config = dict(
    num_hidden_layers=26,
    num_key_value_heads=9,
    vocab_size=8192,
    rope_theta=10000.0,
    parallel_block=False,
    optimizer='muon_variant',
    max_steps=6887,
)
MLP neurons of a small language model. Each row is named by its layer, matrix (gate and up: input weights) and neuron, and shows model dimensions 0-95. Each number is 500 + 40 x the weight over its row's rms, rounded and kept within 0 to 999. Numbers have three digits each. A neuron's up and down rows have the sign that makes its largest values positive.
A block is one neuron, or neurons of one layer that tend to fire together. After each block is what it responds to, as a language model described it from the Wikipedia text at the highest values.

L6.gate12:540478468522477543488493550515447509545506503511573473515585546553528546564540485444485476488481497471489536461546554482496512550465479422518459524497502409446478507445513523503460551477514528481505479478517529514526530554421505482571538479518560528477447514506470453537528433500505477511
L6.up12:503498472428446553396543491518521490527520418503482435519517513463472528488501533556542569475461486470432497533523507498499482466488516495533505516511455466495524520395455428561510539493541478448462449469442478539512487522472469520570497508456525555482481509502514426537449485589475556476
L6.gate34:535487581476500525461540473481533513461459580482407456525611474510494461498462504466528500531534464435522439550462490457472506528509481500573471475504454545560552472476487490525505508476480551429465466497427564466464523454559548539496560527499504543476494490495478493531415470540539437502
L6.up34:462495503511477491489510531540516513439473491462572418494522511515511491517499457481456435497465493488509475455443479490520488526450523542484461522532534516581504467433502550501545545497552542434444557486511541446529463514554545520556557521496513476428564543423527519542480541551551485469
L6.gate85:479524463465590475469439402530553540585497512459558450541521422510477461468479475493555541523457479489502516472522508480459490488493479509529525531539511495504519564505504490563509538527517549539473511435525504520545521448448513521520518538531484519474506437545456532512560506627392504507
L6.up85:474532458519504487466453459480444487560534497479547506512590423522493469498517514486471497495540491453494489515501491434435421511483575488547499510505501437470503494469488517460485596446499444447497495482535497507472531410450501495522519522558490523532463518562497497528505450470510502516
L6.gate141:543502506446485490486507456508452471551518491526512487476522503494409427522497549521545455444500466453574567456490480529496517559464458463565425474454439471424571553520419474517535508491519581512566514469419503496501516538508423513535442491560439530472481495569466499502513452504497428553
L6.up141:490510466575425500469504462507567487408535493516449443482517519473518442468491502438500549499507492545514506469522473491468490499532421452532437480542556517442516498494528448422511480537475494525492450569487562515556459481435423520519469481549549562474496534507534518466441514487544492525
L6.gate150:545485458451512487521583615496476499455557489497452445509596547479527508495482568479472491546511499546541457469478514530585543577420524527476513521410484630473513533543545436508357499503499426513546494533500496523482462522458509497536542535526554618507433584498487496554517421473494573488
L6.up150:475539422547471386526542515399529451469455461502492529539485486491435452449440447495518559489436476489527473469481555497487491500504458526511456505500454458417563484551425511448462493527419460572513600490503457498494456499479510453450462502535542559532492580534478438564505436506487510500
L6.gate290:483511481484528496428595473523534449524421540513471454547482474453587538395547490480501518443550522555443516497510563483491488480540501497553492510529559528508529485465521482547516486473486514478439557486524510479525524468487609520511479472453494572529470546478629480494529425479575490524
L6.up290:566532448496472497412516464520443446540469531513537500573552504526520412515493478472442557477570558531451496512463521450447482544461443558559562502546537495509471459516470507515508423466490531495483481509565512483434451476486545479463510502468500558458450555500522466521525458481540531496
L6.gate327:561537452490505490532546460529481488452444480522533514512454522451493460453449454449465551499434515471508563576510577564453491493556505398507514531472522502394483525482429496515494584482457478482468530521510560558481528509466479478558452503508478504478539481502510504518524467430464477493
L6.up327:585523460509535532587483456479500502509442514428510467545460487426509476529428470467465511458513540489452548518500535558557502483488501519499560574503504503455493588498497497487480498519500431542512573534515492487522561527556481552544577502480434436593462568513507507453493543471459539436
L6.gate358:458520469507480571489473486461451480534449423440467505482517486490467568499556512477483548585444462489521426440460539414497537468463474451529494516500552494499521451448515522509489507505515507536458480497437577561511496526554474470506608570490455532446532503536489549531462453494444509502
L6.up358:440478498486403544500542458581548420515568481489509463442436452543526446534475549594546559454540523525517517483462520458584572485508541479494510527467440535513529479418507459498524460505550524485467455455532458497476527412545589483465516545525457520532494471509435475562467502493547491482
L6.gate396:604420515531526509481454512469486548545562539494484542465575469499527512486488478450488534502505474604462475425504485522510502546480475523505526503492492451440532505464453502536448436484455483466453501534525524465466585549481506552515581553444544559515467448515489435585524546453471592488
L6.up396:496435459522498520536402541488498519545487506461473477490561484432576563522423446467494569487514550563530535493515475552520537544475481467451515476423503524522499512502482526540517516468416476412511518521480517576475519499514474532503598522431508483464500446568467511482514387415447574554
L6.gate397:562484552476489579448632462437460462506489526483473517525595537520518502521462542494562492442550557514588579495533532506488492540462482421477470552469512520538519542518500428459525475509491476567558505538440552480394509513485539467450562484523523460493509480467542489514530416492497546466
L6.up397:523473544410461556448500514489499518450541514555488504542582537504508536535481491477616490419482520451564580492453509474458523509499516459486507527477515532534552511493511561537521491498556519542514526534534491505577495602464498515537535508500523540535601540481470536488523480482563460516
L6.gate460:536508479535488481510476478508472430474436459443530483529577459445502493471451425490567511441475577519498520464533550439467455531447538535429468551482460463457478519506553572458422569519410475506521460576470463512503524433488528474491550508507580489549475521494552472509475450520418504459
L6.up460:509485486524515535481607509362521505463483437523562437567579455508555504504489590529527509500527442546499438448571484512503526509537488449532559461508540544506528438531444472516415448589511504469485537614509477501453489493456537491482507546496466536489493496466512438537513446475508445446
L6.gate511:483509508562490399448502534470464478500475492458489482469465533515503487575521537522456509517532496477495507476560586512482474555495490539482461510564483520530554585529486486532522458412469462487462555484497431520501572549584514488482497517506612511531439507521509534558515453532510493439
L6.up511:516502511492477474561454512504470453541501534486505509480534525532512559506515521545488490494426501424544536488491535548484407458469457527432529578537443523533490508528501513461496506458482462464486503429579450498498495525516499472550507618593522468548517522606506470483604460492491532513
L6.gate535:495505527523404538511530493482528478524486507421499433487488532473526443584496532487524498452489510525425489457489539420425521466568577478444510559469543545567496525443425502613435504464519470494503503538507466556574509477531577532435465493592464538512483496508535469492526457503537522453
L6.up535:504501496477473476493489491528505496516534552464549470574547425525500493471479430542534525496498494490503492480440551526546505560416517551517518509527555549518546557443515414485571454503390520566480502521521544486502515551479479456490504460508532565535478501549457545523507456448422556476
L6.gate543:389472526453551488477464498524440542455518472531483555481465499460539557523492434525506487469507554512453499429500497468493506442514499458515473541518542531567463525504575512492464557494523438490557511483518437484499518490510524553515536545546544528512470520494488584529528464522491461517
L6.up543:555506476533418456577542517463500422485471495447534538501477510503540446539494497458459496479506451536484561483480450555403462500496513432438530527543461510569446450540482523470501510423514516529525414557545513526568510444529514466421506494459482514492458458490510568566452502541493553478
L6.gate546:566521549527516502475463438416474422568467499517513496549458506499474418536460456495455553500469576477607503455519538473520435496438488462457472529477525519481613478423569467493523503477475490553507507484520452464488515567572537519532492515531506498458510495530469552498504468533537461506
L6.up546:548513480456530606437517527442541546475565465426446455551533498447474515517565423478487525569513533544469512471502504486533512474497525436532474513457450480492513562487493407599507555517507530534399509525486410455495491493550470506456494520511570540488473468460458510483451533500548556577
L6.gate563:556423527512447517578481501461484510476453527474550453529534478493466540465479509493591529508494504536618494524435518515488471558544517453487506532531483466479517530473458475398464485488507467523486565496483575454435515529458511489409523479421530519547564517503516543459464484481502532487
L6.up563:532442505483438543540471554486389508497449510499493483465493473455423477600517510475542537485469593527494584434504424494467531485548488512519534514493499526478540458514486546504465474483458404517520514505518493503486470504374470521447499508480517555429493484437536541416514465588537528495
Mid-number digits, odd-character fragments. Digits right after a decimal point or thousands comma (10.79, 30,000, 77.9), and word pieces after Greek or accented letters (Chișinău).

L5.gate145:454455468590551522495471498415528441529508483515505527486387499488478523512514438489511398518508498545494497480491512499465499494516535402512459543531479510403487469501497479501446518537417464479504527451520517492477439515544505521536465453440501514514525499499475513481529448466494486525
L5.up145:532507466463544521515518528518498489502462509460547493447495481503541544492508464461589526440445499509477483459506527466488508487442508509537538433497505439565605498582506511442471483498504457460450557574411510533517488510430478501478536515496531538511478509557502497521480559416459441457
L5.gate198:468566565531487443538562554497543501468458507476539579484487440482560426594534504516536539500508443528465476494532521516528484547426477548547477501462460507468489504516498444490507531426482438601424429458474468481494496516561489416508468486530525468516535506512519488589541472472468506483
L5.up198:499605543435464453438522494450480512545404531472448518480513467495540473474524485467516556504519507580438497544410523504465499515449525456431525434487453471484477487548545542538534542446513453536510543500479574504544506480479535475497506517503517494461509555494528497495555479517495572513
L5.gate272:533486453563479448550483532497542447504468510513539484477545429541506490511501544507489483463444468535618487482488447503527483438455446476473548468517509484538542506558465559436441469509462487560507432486490537519505484506482542441475534482495539530464388521519461524588516437461463525490
L5.up272:562545523501553412536461464468491464465426493511526518453434462474512476528470559465543509544526576486490515486523428502513438585456443430475481491480526553479519501555534450524460524443411453515535529520419571464465465466449443494519496468454459506503503575498458444553496462496499480486
L5.gate310:488537488500496520494532572456459478469543488495483498487524576561523474493470555489535510500472452504581480455543543614498489453498470524459461484486550533530458488443466538421465534477532455500502520488471568482456556452497579585459522531467494568441394538518478468530534489521453577551
L5.up310:511519431524528443561422545534550501420509474488510521447456578542576480543451547507532522521467440541527498501494498582451486510529486513456430471522487550429460450459546553497580596504480512480471502489525520489514544466550559525515469516461489533511435499518481457517583507514481498488
Decimal fraction digits. Digits right after a decimal point in statistics, coordinates and vote-share tables, as in 3.9 assists, 42.9, 120.758°; rarely "court", "ed" in naked.

L8.gate92:544593478491525413466501538494535440500523430441496476553536478533537424549464522408512528487517539498462476483530408524473523509521450423538446490447463461475487433478499450540473579540473433471442533498410545490474505500477471489474556512466470453491384519480481518454544438523489512385
L8.up92:485517561523458548524507447507480433513505560440522508492546505487551440513497550485522512530425399494466467538524488515527498511510543550486522454502515454484523539474512483476477527428502428516518549516513489520464540495566598420498500524485571453547530563571443461518539482473561492496
Digits after decimal point. Single digits inside multi-digit numbers, mostly right after a decimal point (31.6%, 9.1 billion, 41.5 cm), also after colons, commas, currency signs.

L8.gate212:483518463505580499491577456485513496549508498554611561452496460514527495488500528444503482451481476518497557508474484487455550470497557517523481543465457521467483441462542497474380513524489481499507509509495438515458525513485438531476480467517543499533495458551517476466514500513405466591
L8.up212:444476521533569538525410487477488520455558491565551462548580452504549459492552523416506530509459497492511527513504519524441556420481522487523528505416568516500480438477488522502474559512489585535448507462484496477510490495571513536479505501456551532580525512524511484523475541569494475543
Paragraph-end line breaks. The first line break after a sentence-final period closing a Wikipedia paragraph, just before a blank line or section heading; occasionally " of" after quantifiers (most of, Latino of).

L5.gate222:495610525500430477470501398515475537470463495497466527474502493584486462429523433507504526464496505478494577469525489486511495536466426471439463572529466510549391496475478515567485486473514430478444461511529534446435469522560474437517433451511475491505437484504538448538474499537522534499
L5.up222:542464483493475458466509501510447509523502518535451502513505507582524489598509473530495558517488497528446540491572460533551464471536475506487526498496489571521452509499519473443577468459497467544549481482394487494486502454570532448517454552531507489444484488535557542561556518504549576481
L5.gate312:511475515511518556521483512543535492483498478537444545531512419501541526492476498547559504430471533530561557517338485522451512503487514474525508489444528522507481576454465511488603482463487507511451476474478486477488561534440545427503478465507530539477452487454574457527505507451491498478
L5.up312:508514458570499507524525494483546448499495547542485514574501408594519561501482520451526427434490458517532499503490479460420445519482472507536442559503501511533537533455507487465480464504461508545510529443465529549462593503485545507505467513498491555562548474544544520562560490528571516500
L5.gate415:548481328543497489497569491450521466442593519472550446455487501542480537501476481479527512445535515584513529503486527484448550554517461534490467580441483553514524509531463431526475420522516495526524520475510427526496495499563464535467522538509530507461409556527472429483513519483473479486
L5.up415:551440476473528510516504537486518537467490535503536439491533519457465479430428559514612453495526385530485521489479438474516545514562543551488525511452437532501529575556549549514500484424579500540510483438455467505496525547547518485484530537526471476436458525500456487401507440490500547490
L5.gate507:495540525578439553515527501575408478463476425481493528519492487556527503484447462496459512443464456571503462488578466570562443508529596503474517507541480530489452437451442465479492473507462404499502460511527503445549495495502470536573525504494461518480492539561533506550443452534472542472
L5.up507:546440581472451548515508413517512536484457515518505442561515514548518488505479489482521477463497527489526499486488563512514459496508461507473542486523521536470597481434464473512507443478526393538534522481445471542463523574539476515444415476503473421477497446470444470552531490517545546507
Abbreviation pieces before periods. Mostly the www in website URLs after "Website:" and the m in a.m./p.m., plus scattered mid-word fragments of names and words (Co-pen-hagen, H-ö-fler).

L5.gate149:555538489486500524490367437497500504516533508474476497514470460537481473488601458525500566512452520509494540526434474480529498553502476502614497548536498484479556472456523401454523448503547549554485520437472480515526494467425488446500478497437486494431442483607457476449523444487416540461
L5.up149:487479444432451461476471464533523472479444566560442462441516515422521468481444431541471514470516517454528519543492595526475549438552506435519503504523495548543477489500491479496624501420525502498568527510511492543506492583494492509535492473489534549459541475504459563437489488533477504450
L5.gate286:523574461459507515529505488422565467461466576507430468495479563512543458482560508476493526515505472495503513494484609410509473493537578459558577524484433497512586472445515510475552494515496607409464500492495500487503427506507489430510510585505514487460511497455589468463501472561492515519
L5.up286:521468465519539566573449490531484475553517588466512467538550517514519487508567491462476546478427492475517569516515539473516519504549489515498494520545513484532565513500627499492461493497533503516499470521470529483458534490544487462423476543470503488495453443479421493499512508463495479463
L5.gate501:519517506518522472428427505459461572570447537563499495471600578484544469558460460499537417475511501483478511453508516471551506485481501505496466488598469455460538552496452496483437543444503436442540520542531535496531523548493545536505538522447510519499535528443483496500512462455493505483
L5.up501:466470422508389540464473489490529523484584522518489502451505463482493472501519488543511508529593522528486522572509480553481535515565488380525465559551487427511547539447526520569511503502507495486477482530479557529498500422431528508558505502439539494513521503484531585530507538447528491486
L5.gate566:478452510521499585524513444467458527473590509428481503429530553487487485499523518525500482515483480512522532498503548536440535518495503406527495618501466583576531428474455491500546531557551587573515543453507411502491499473494490433468521511478530499513425519538509493390438462422424498512
L5.up566:533437485497599522512570424462485474531512530537505465437549500513508467476494522526545477515488549461466555564486535554432485492531489519507540516508490534534544496475460464460469515520600438519470478454475491512523569524485449469474569511433507501497470562522520437447486452455470556507
Zeros in table cells. The digit 0 as a table cell or score in stats rows, especially after runs of zeros (0 | 0 | 0); weaker on mid-word pieces like so-und-track.

L6.gate18:517468508517407566550502524547557435472432498481478518494512390466492492506448592506496521493499475552437536445424507393490459460525505457474539466505524539532448531549523519540457529466489539464479480488478457488500524562452541442513460504547532556515463498459554477503429548508460470549
L6.up18:488506481491542469465465515502505511510510502583548480525458474546518523486471560477464495533463442497470475518501411445487449499496544489530489469458408486529515557495469469534537472502537468474544482541575548432457518527498493491479488466605466514595525529525434481493435500492534488456
L6.gate44:564436494560487484457520503470471584473445496543445464522508493547538428495461528512507510509482508450517548478490542582549476590407533527463509517598521593508484578498474464537445528473485478452523429506534455492454516468513536576487507490545466526490483487529475477561476417504493543509
L6.up44:508508457498538549481485489411496450501520506459523539524475383493447419485487522469473490458524575397467511594482479505540494501594502462547477530523485543548472467469456507501425506455507454497562496463524478566515514519464461481476503398539544532540522468500480485555504407488478485439
L6.gate58:508485474567545508477525502508516516513514602522509455511453509539450550452522523513512489461487444416453502515521500498494519456519418503487499595433500510466482457515486488449423488400465518508493475551441502490512562487499470544465504381479479581535496463565521480494545526530528437514
L6.up58:484544516538458466478429454498479543528505516529466463568474506560488532583514523514546545493459453466491519527508557479446544468540534507495500493470462504523518463490514508430469500434414530468429483556456560521499525405520488491476568504502460503529505468512458495480539493498537453470
L6.gate82:513474524496429519457552473419481457585538593538523502536485500527497424451483507516596533456495436485528461503408456449475455589500476466518616502486452485461504495539500448514553507497490503505593509500420455489505521514476500471461454488564408473535513513446519456438404477527556415496
L6.up82:482453528510544563500560543496470565482470500506497501545547501546416486531463539428517485483444521491560444505498512528448505520560485501538449479511498523551555550600463456524509512530525440565516523552482508526462494581509501531490480448522483462532555477502485524524439348485463495537
L6.gate200:495510451540506437474485557519461439545562468536468473478512438450456469539558504548493539516506503482442549472500503507478463565457538523521595518458534505571471527527481536463463434472544454511512469614496449510491485481483471463393425427473504504487544485487505495508440500540466490481
L6.up200:451419436495504413490582466493547464552548497562502488526504493500495476558511508429462553509522540446484563479496469478449465523550498514518505500477536496526449582489487537475578509506477508554498509472450423528611418561478480527522498442460511450450525522513522555572555505594477528463
L6.gate245:408555524444517522434526477517431527457455559487482510584533468499548524473498575459452491437513537526497425529486549551584496528448487472442474548550576463494528480458517423506416423473504512508448517474505536496493457548473575479481516485505529529543536527493501512567519519514489486503
L6.up245:488438521490501509534487480474537507498494561481462441569550463555518523465492529488474586554486470478481524533571498492448496558412459492534512430452550453526477491520455542525497462462485509481454454473532522405495420504470444503448467539429562526508451531476488541475522564479542430551
L6.gate263:398512545504531469485509526567467509504570503490466489534489543515533387533540449520509492454474467547420478466489462562452489551500583447490484471453543511492457424466475547435469506444527430490456497525471520534479503485502473445497509483491548536497497454529466522497523510532497470477
L6.up263:575471530570468533530495614468475533574528484520481494452505466533447513512536491439481480488490392501433547510453513507496448555473561576524484514487489488479527492500536492495495486521445567540434470474436502461519530531465496536530491541539573563504477482441467512426542507466489462424
L6.gate275:544514498506445523536474477527468476449507519515556502571524534626468487475526485425579519464433503478524547489473497454435425511428503543484514474515435515506497597574501516543482534443538553460438541521458498481481458534434498441523581447491480487498534512577487416583493440491535512466
L6.up275:467573490500615512516488524469469564498520513537543593499506529553460515548561531501478476460481520433533421474515488541445515516505398508529571450437502476468507480559489497495512493486530482540377481450485487447499524525462483457414539545473524506482536519486452513448555451571508509524
L6.gate345:517504482533525481388525485502503505472532549557488502553499543491590454462512480522531347491488517500493513499512461488465402465478476502425461474464536448459476445570480489492455517456594467433447453467509479523504489510558520529542490490518438562470491498536462475551522419450491586623
L6.up345:490490538485451568541512415495557507440482560537532520484524533495516436537501414439523528473521487493472451521476523515460480516516442432540436477482522524405478435549493512539508531433518465480514534545510511507486423521465507473461455564461492518425462445485444541487496489478524571597
L6.gate346:475484514497415541431517504441433535468501499570550597512498493558518567497495515490538522508483432532490605565496473477567524482459513522479466496541583557547482491505504505527475498545533460464461445526461512441471496467471633465503537518422478485465510409480545480500509502478475526506
L6.up346:510531427546426536501479538521548492480509417557515490551455495503533493509493467523503483499413493489580502490499518488531509474475518478538488447454491483470451444446439559465529573538494434482412497464593544588480523505465524418497470462500458592518466515518453462557485529534512497519
L6.gate377:546491473529485485470553536435481442466509507557480492515479482509430464497440508520483403421423441476496473467499474477511469520489489451496541495463517487594503499508543494528447460575510398547505434455398521448461471525480512502404484502504555467504505413537457482491499453522507395547
L6.up377:506468529491450503449497500498483563515500487523544519510470462517490554498574522454514431466478492477545533485493498468517475498521465431455534516457522480462516511552534443453486452562500474533515456500427534547512467439479549508492485468474484506481480502524527540558551505554463513500
L6.gate450:528498524569474465508606536406504523507578490523443510489498505439467492522604511474493443513514430502491541506553515452493517489581433498430526498521532445525441571501533448455527473493493479497502502501480451494507516496477594442443475578480550533547421461488551551548494497553472449490
L6.up450:516481536504459476538536583447467503483552525500533474477476453485467617465505549506484508473496476520523537504503508520581474524595485534477533550525575568532538522488483442482519521546461428443404487505538466506476473500472541431530476484436536472565520521475484490582529526506537587487
L6.gate465:499470461503554444497512525525458495445507575465451462530497476520476405500462425465474517499500470595482528484489480461607482500487586502501507445449467527471404496495502493455462499418410511478472488465488487525470524525487517526553530517388454558530544496560525469445462523451563447451
L6.up465:484538566491441466492507492554512494510512476485473501562460474448476476560535487548514467491574539513512470513499518500440521427510449511511439430529501492514431522485487544524456510472512582500552536432510558502478508433485491447493445463519488499431454533378508535516570568504568443519
L6.gate516:524511465525493527505497480434472439515481543509542592571508461447533574493476573485513500491462517496525466591471452500447502533424448584517536529507482541523422530518478527478512458483541500456447471521532505470408463547476479483515482488463444459505513499519472439498507483445494528488
L6.up516:504533420523519543456487450486536490507437569483527459530527488451491476513545491411540570515535533452515461551461518519441508462573437438520515465446423460552498488453488511487563460543492490450469491522488467532486496557530443424515443572494574521476576485520486447465455511490569426486
L6.gate549:590526531470509541540512590494462521467478485468491492530436445521600456475516467553542440500452466486524493602516434441554481529474511522522515523465487484529512442537519477474469484470557471459505529553488480468458472632549468475492519548538486471431513502496518488449466531497523581430
L6.up549:525498525473508531518464504550531496471417526495442518465487400529527466529520492486491486501465410428525469550531466502530566481410489534507442534495542467517495456528515520489502411477504468451508426452516429454509503583452479462542560612545507454489573495524495512480450547498488524452
L6.gate573:464454478492517530518620461502458503456439521518454481485483546453526501508494606475544497546487499558569395508451480555561505532478505456453478485583542575525515464515497427545558472477500471477566476524507493511405465519511560465482467487407440530534488492477581508461533463557570486494
L6.up573:469489446496502479467565474573498478393496532454494510545451488499509553474436443526523470424482569460544471540408501520494500429527524410528577472529582508548498501576549463467527532534486443457479498523556493512466479527551440513528553517487454551511575523493522587543495436447485493541
Infobox fields and section breaks. Line-initial field labels in infobox-style bullet lists, mainly "Website" and "www", plus line breaks ending a paragraph just before a new section heading, "Total" rows in election tables, and degree marks in coordinates.

L6.gate20:550519558484521473517576466458475554540540548450494480418451481498494456519477498557526462464568477480542498476479560531466418466498434501475448496537505411512484526508517458495459413402461524494546544468587477507435507512514596548505515533466492442513458431507491493477530497495516503470
L6.up20:466536596477528539473474511521422518527525414557506517523564446544550546516503469469555505473493528485521503505526483502498454497482474450430500500506505452550429532503513495549512473498499468476505524560466487505481442498453497452571472499471477439489493416478483448525506550492479528479
L6.gate91:519475465513437486565524511468517497537439442484484539475520511471520525570473479481540573561407377485475488516539545448532515462496491461486450566493493491515475510459498490520531499450494448495502537525447476487486518464508514587504471467411563522506552515489473470561541527454487554469
L6.up91:535542462459546488441456509451543483513577535464510508477495553507493564456514471401518498557470500485426521521480571471535486626528462450493509551581448456480461463485492521446460482517509475518482538537533608507493548516526482497473446506575473489526546420485468499492498584467483524488
L6.gate103:493473526499565524509498486428450487549497496521441549563413432452515506433490533531477501546505437442446471469568449549487528477514474464572526563496434484445500535484576507510440550548502422516547533528508456469462505500541527529527509500456458444493438506528498556406477446520451490524
L6.up103:443513507499545583527503502538532504523467502515519544479526539468509564483407460490492529506472482454578480512576511547573583539488563526491432499468565568494518565475478490485448605436509416442513486490472425475466544477510495492539457526545514453545513430476469499506541477537490461443
L6.gate157:537564462485465488465470533488465499547517523490469511518460519515463427506477496479588514463515537507458458508516509465445482511518491529464562539531483512443528517516492463497582513466528539434407481508416440538478489496489421485517397498415581497492446464505497434464550513538569491548
L6.up157:497537493507574458472471537470535517505542470490498506355428515517559557509497531511478572482474522520553500528486532450539576519534519496497458454514487515483432550482584497495584606473500443508533510458536545474449470514509498446558479496525556517491484496559525471449486591506508502609
L6.gate174:483565539491416486513402527452448456522493490529478542516418536525494441576475468537517566521539477550526493457565569531514505530507548413511447518535505527517494429501543484492449463474521469496436433494462533511502464474563526486484466511493515462526508537485477510475518532510448609488
L6.up174:470574530524456514446425532566415496456475525439488476561463555554550451487480557478503605516490520511523516489499556471472514483547581466475520490524484550485465449523486535484445512467558453496496484523463481487480450498496522480491571511464474440494491520466486518492528493480432502409
L6.gate198:592540522513494556515465571497534448564509500541498468461506490504530491528422540473470464506471525467520515561526587522487491542519448445545507516480492434527507549429460530484484463471519463469487530549540517461499526525537517532515520437406422431480470434494539423499494519580507543437
L6.up198:456523562507496563490529437460487521426498421590465562496451486493518560536522490569477469549524498527505540465509535591540504470480476531449390478461481508526519514541507444517543486478500497487446492543425437508458447467546575520511545564442528557519493527480606523488486517533489575533
L6.gate218:517505532546446514438525501465494408508465528498556456544519504519530465478591513524464450483457432478517509510565478541520460552443427441552515462460551599541480625521467460434551497493529500535513496449474501498533510498532480479505558521434537460544457605483471487495564487466437543489
L6.up218:439562444458512460584429465517495476460429535493483479481527563460426550578514509516469477513419427545575524505511543517517523454502468479486461603510546559418498498521496466482502526501578518463476562472462520495485483458522491494443491463542516477571504570489531534471479475533484519478
L6.gate222:544497461458387508495514524504521568439548502484546555525447565546543541542498596586438489505523505416523512519529505553556473480518484491446521434519546476487474497540450509535545464481572513462529468378541506437520496514516475483453534508538510532496489482499552486441468527457508548539
L6.up222:470465510479470552535493508572463495448550476515585500489482476441540501533436448542520532481499526446470499461510532553535427496562533439438519478438510438520527490448523553559501539440528482494499461509455522548511520591502463533559485498454475570456511493453495534420494565526548531578
L6.gate304:529496504440518507407522482477528501505514502500549437530519446535504425477472459541508600530489495515460513513454432413509514509468521490509439490487503484526468488557503535448493470478498509467508536494509511477500559564416505510464532491580487551488430508516475536468479455476510549464
L6.up304:537523518504491445478557507525488519530493491561483503448459501475546514494516518446500551500427551409474510538533497440473533497489466504503427502531480476465497487511513449503467457562433488543479550479480520541439494492486554471573462474556481551442500533532510502538471434463496477489
L6.gate322:526483540494411473470545523510522437549443482616512463516480556426546532505505548499515494580520500443472508521528579484576551560487458498568484498508424467531535560514475476514518435512495533485554440496468476522419510531536488484531464516510456499511509509462494489483488510574531498455
L6.up322:491479457537488467495464496469441478568559472547469459517429505514555594518497477456559487542496441422473445457543480534496500518526476467471485516544469463520513533490540511568466450399526554509462433474464470460506535576517454415500546551582523567467450538528518464510515510533491518420
L6.gate376:519579563492485438500565533483567447586455538471482496523508526464475447507439476535536509436589454463557534481510572557559511507521478519562491438538465463535474509480492445547491544483537419483490508515495493418509519502459549473473484480520487438534525554524425498453466540516522562528
L6.up376:472569528434509505541526531500547458482532550532441456399566518482491455468525495524504497467501499616452489553459533478491491536511456421570522489542511467439501504527501450523496475522514488448541507522464525485535529520468519523531495519473436486494477544540489520511454497503586500583
L6.gate426:523551476483541516434475511523556495515488457514504529475532593431503570430454485452502439513477471508543504485482531524457481572532443478484458505474509461533586475484465559462597435502545487468494510532508468512438498549466513483562447509433485493553545473464467432449428497537437529535
L6.up426:476540492445506528467562493478546556418467596430501454420498458501513481457493531504476529449525450471487580553497444528551565488532459454597488502532501511459480509535529440611505428540517549533510477504454554518535471468493515491536468527562527534510469506489464519458535531508506551512
L6.gate492:540494552550449443525555524504486489518521536484539529467512451516502519475506462539450476562540444433475441590409534411547498458537564553517568473470478571540502479428482496516478434492463513492505434455535489518439514526522456488505460585423510522512505516527479513474502501476488465495
L6.up492:539555502465430481518525456465511543558520532450443505538589526451468490481473475475486485468499530506551524591457545488512490467449466484495519461490486543483435554579474515500612449531522368453550554521437494490454501482452431529479462538443546463489471470504476506441554494500483491527
L6.gate494:494495487558511491490456567540501494554521526472541494451462481487458497516446504477414542481477498439454420489529585476488442458445563500498374506488557439490547609474424509487538460489450506458459444569512442530567529451531526430514485476505505551509477504536507525589483469528472524460
L6.up494:514467496516453564502457506501512486518531479512536513523414523517458477494447544424475548514525551481496436470536513494449417472451500530504461517547509549531531661490464474481542502542484508473456511452480442430475468444557493480531532474521494442596521526486513491507545444523443547483
L6.gate522:441462588464478493492484490436429540479460531477506484539521453528484405535447455547517557512501497523560447508530520512535495486483492433494515436467472485528609475452594494475462553436518541540481497424468535532544501484514572434450482504474457558606538525450494534560457519465495521559
L6.up522:479556606420477437447490495518481519466540492554507474461495485505519508516493503512521486562463538523471505538510516470493498516493482437445514521483483441427538495490507508397493492470487449388493439508490445467508492492530489475495464486484470468482394552442504466500459481482544564543
L6.gate524:511499520483562503550531471481437476543470469501537538614490518532486502505580478522504553463516464508487552516517552544457537510458487463567488454477548499538543480491500497515456485422557461570470491491390525479492549524494485485593509516560466483490619490582471537507592520514446515484
L6.up524:501413562551521553572424507437480564506488559572538432512468446471528581464575508469467514505513492560482549506544591428448459380504498438547428481477536479510514544497543473566545506500477503509489497502487458539580493544494481481492468531542472420478483487470454493466529527458432501604
Sports career stats terms. Words in athlete biographies and stat tables, such as Apps and Playing career headers, aged, season, debut, zeros in stat cells, and ft in measurements.